{"n_layer": 9, "n_kv_head": 2, "qk_norm": false, "attn_scale": 0.102, "tie_embeddings": false, "init_std_qkv": 0.0388, "grad_clip": 0.5, "decay_fraction": 0.856, "batch_tokens": [8192, 16384, 32768], "seq_len": 512}
MLP neurons of a small language model. Each row is named by its layer, matrix (down: output weights) and neuron, and shows model dimensions 16-111. Each number is 500 + 25 x the weight over its row's rms, rounded and kept within 0 to 999. Numbers have three digits each.
After each neuron's rows, "fires before" lists the tokens most often just after its 100 highest values on Wikipedia text that the model never trained on.

L2.down623:504516471444537485508495491491437484476495501544491467500478495499491535508501484505463520459524513529510523517464495471503520525502530513503451502522503526518520504497491520510525528532509474473518546482537500495498502509490536535552518502513497524542436491496471493487527502454493543508
fires before: "-", "\n", " ", "ing"

L3.down271:507436466456490512516523481473459528516529511457507550488504509502472533498523499518496477527498518506503509538456531495481503526496461472529531502510517476509488479537514490531492505477490502475486508503500505461517467482489497511505488529501561508536483531490528491451453522476544471465
fires before: "S", " ", " |"

L2.down117:484479511497494495488515474493514509510477495488422514497508498507451475513479513521502476554526505499485449534540497488484522489520535518476545501509532500533485507518545482448479489476496481468533496485518508541445474481522464499501504476528504484510494468488535528515508470494496501520
fires before: "\n", "-", "(", ":"

L3.down452:507506567538494485511543480467477491489455544536478506481496512508477503464450537504513538555519514511429490518509490511533562490497485488518464492511522464457481499483504488500478479506499458492493482482509490522524490516489503548529503561486518494537513471543511491497504500477457540511
fires before: " ", " |", ":"

L2.down350:496494449496462487529484508488450507530474499479474499479475525489513470461474506504491479521513536511504464490516498506482509442529526504488532476489521471496506506492489496474531509552518523473502494461490491523481501524505484530455497584579546486481519469484526519506546543504492496495
fires before: "1", "2", "0"

L3.down258:484519481550513503488497441477459508541475488499477480483458510459489485500522519535505469565500516492470497559507470467494539483522491489482480520481490517497446485486506472462494460524496488527498546566524507553542502498511465527507459515507467505516497545524503466510520460492504509451
fires before: "\n", "==", " |", ":", "'", " and"

L2.down111:518495513518453523524512540489528477523498510499506494487468514508449481495522499484509495492463499479493455484492497463495523524461535509488512463562508490513502498569517512482543497508507506478477513488553518479496484559499489514518514521523493460468503507445526535501469514452526462527
fires before: " |", ".", "-", ":", "0", "7"

L3.down128:542504473506513499469494542543540513475508479509519510512464515538494524505569478510451473533494489508514522497556485528473488504506502520494480499498430515499516531512507502444484495497564464514504474482510554528455506494476460500468500509480470511491511479506510541490512500496455505481
fires before: "\n", " an", " American", " a"

L3.down622:527528494474504507497513540539491469507505513490456508519518524478468457521524481507508517507487530484488502478530498487536491507428501507460511479466545501514519494519506485442505515516527537535510482531489521486476495508514525502481499521511512486549488445469540472510487464477525503482
fires before: "\n", "-", "The", "B"

L3.down488:486477469517464551515553479510432509526546478494467529521494508511524534475493496500493440520508464539498507551444532527490486494459512531487509476500529468499521488477481504511538508517508486473498491516525511489530485489501498520555500533512456535495509517528515473436519494521488511483
fires before: "4", "0", "1", "2", "6"

L2.down40:522521490508523500531488488493469514539439481542512486466489477518518544510495483469516489508519493501503502483446499506515495452505519490520480491460529510486483486521509497467491524504509495513536480480516509500504524499537519451549494492512484533467512496482519495497528525531480501462
fires before: "0", "1", "2", " of"

L2.down583:569495521497488468525457511445509477501496499504499488514519527465472525523501492463476543492504551504475486512500508514533480457479541501461485510465474525434476533501522474457518466482526507502519552516537466502474552549467493530479500450504523521512486483519504532496544508512510479498
fires before: "==", "The", "In", "===", "He"

L2.down377:502460528492515465508488457496534499516513526543441505505495533519487511505481463517415467516497505500522532489516499514463487502509534531480505499483463522516477497464516510551534508540478476453505517491529461469480494517509520554534503538471488508430528491448504495494545475487511475508
fires before: "8", "9", "1", " |", "7", "2"

L3.down327:498515497485496499508504527567502495508523455476508491493529507523490527510517465467490485509469466517478508463522524496505513463501473524487546507472501505508492494495445519489513567451505475511512470500494484494500542470515519485507533401490514506487496448503494505501514517480515489506
fires before: " he", " the", " it", " they", " she", " a"

L2.down13:549567473463528521484502493513480510520485490474527507494543512528505521496519496442472482518524517507473511527504517477486456494494455535468522516503496540491494461527466493541490488466527521487509558499484532494534460492471530488524498555485530487481505510518506498457475538413503540515
fires before: " ", ","

L3.down633:511519451517528465506487445509541470479461481505475464555483488460509534453527505510477467487500526499508508515499515513506483486517481448469530510557454479483476511487508495458511516501490512498501491503538484503493481503519505461500498555491484516521523525487520534481497463508481529471
fires before: "\n", " |"

L3.down65:539507494531448502492471505501515465524483496498548499496542487495508467453474533496492525529496513502512505514520526532539504511459505571505520516462509529465476511491507493457479472507500488457489531509524498452500489513493506501496516420492561497522486513474483493508506508491496485500
fires before: "\n", " The", "==", " He", " It"

L3.down458:554519471533505487504481497483499459499545474467510494488496510469495457476484508489526513528514514475500503513510523498508467499526504526481494488478520493464525509463475529483529476516537517487497498504525482469507551555511508544544492331499510517478498488487514505501524499482507447512
fires before: "==", "===", "The", "B", "In", "="

L3.down463:522530504479496557466515476499487461471504503475494504471564481522510521531498542499442489517490535505523531450488476532527496526469480536491517482501501505527522502514491451479497512501506475497491498478535517497531451476531467526526532464544507510526450532524479465434509455488496479522
fires before: "\n"

L2.down100:460483445480530505510514496493504497522434481490526521471524517541525527506517492515492510484468534492527508449514474477504494509486487508503538470449508479511544496539485501500521477532459469477451479511501465476525548499507438549506509472522479428521490483510544452494487529512472502498
fires before: ":", " |", "–", ")", "\n"

L3.down749:530520489490438466509504474524537536558471501490488492484505507570456523469531528525544492484500497488519507539485540476433499522510487469498473480467447482532480516480501519527495528502508470525497512490476530550480456536506483476541505554510499487484504520509474457459518514483540529470
fires before: "\n", "-", "|"

L2.down599:474476467504466505521523462502463450485501466505497522477490533457526518487527525497494531456481490460534474503488524531527490459486523485495509468512454456485535564504519484456505472478458562486471505533522492484524486519489516491541498496531499538478506541480548480486530510491539510539
fires before: "\n", ","

L2.down606:550506534498487541492497493492513495548520469509505502521497504488532505514501489506516524510535456530518508470478487535470482477493491503464492490529507492467436495530463547465533473529477510481518509519491497487535523551477493486510488484520518498521523506528490546487491509491486481499
fires before: "0", "1", "2", "th", " the"

L3.down697:476525553531491477511494467506508547472499475504488501466503499481510492490509524514501512560483490519491505495506561497479503481498501510495530478484506482470466442533483542532518519530534506517487508523537489514485479508522499468457527507519505497479509447499499459478486493477460495485
fires before: "-", "1", "2", "4", "5"

L2.down205:524528541498444537489470472480456493521508488462469535480460509501539491490477502479497517474518500465494509535531468504496514509504510479472511476556506496483513519452529527476535473529487509500523524531461506493566491538552558547527512483506486540499494521481481520488503496455499504499
fires before: "0", "2", "1", "4", "6", "3"

L2.down711:553515491497504466495512513519474518501482531454519478505510507532476500510494501497521555551526508474470482510487472499529510500511485527504507476484482494498517502510513515536477504523522528480544528527504481508517460504518441512429486504460470530505554498463524509484465499455474504521
fires before: "\n", "==", " •"

L3.down596:478508538504536511478508490465448488516519484519524529496544471505537497500553466487501432514549504490508501470528472486512472466482467538507479522517511510499504551474497470503488502506461504468503498520527501471463518500496541479544493537520519465513499496504503452462469459525515501514
fires before: "."

L3.down693:516482512497513536487535478504506448484484497470515480478513485492516500554483503487511514504507517528516496473503436475516517513472466526538515483498455539558465460509466501497456505466435469515497546480506475485503541493496512499472528503521491514517504515545496468479533474526534541526
fires before: " ", " L"

L3.down392:500510508510492497466493479502520510472471481485470498475503503496522535514490509458502487498524532489453558450500517536515497478521503499496478519480492504512490537521516554509539568481549487534520515464496495524564512531487500483530502513517510522525531535508536543462491499479519455508
fires before: "0", "1", " of", "2"

L2.down57:522509518521514473494548468475509509496523515467434500491506458449518459504495530510487485513510530536495510524500464485540494540530540509497513469502482516500480558509536485488550519465522529503495516501501502515519500483507494540512487454492498514511493466559485537501518477486561464499
fires before: "==", " ==", ":", " and", " the"

L3.down732:478484552490527495490511456507489476468505514495503473523502508470502493478475493527523518448504471492502554517538522472516511505526535531523474543483480465480539523520544509527514485479462496476506512534520524534535544505487472496434492473496496474499479526466482489480507522509541462471
fires before: "1", "2", "4", "7"

L2.down207:539562507456487541528509527524495431453521493534509475487508539522550468508501505472527475487499547501519503514503494489450475547457473534510477523502456521466503483469515526501476455469478463523487494492502473504529479486486496469516535512523505519484504476481482521492527526490472475511
fires before: " "

L2.down208:494447515512486529501507507496485464506482485519445529501471528473492502521502502480486463548489511528522517538511514452489527524481517501474530484513509495494521503501511519499476528525429502478492487492509518479508453561489504520471490509486496500521475574487504497500505517468500515490
fires before: "1", "0", "2"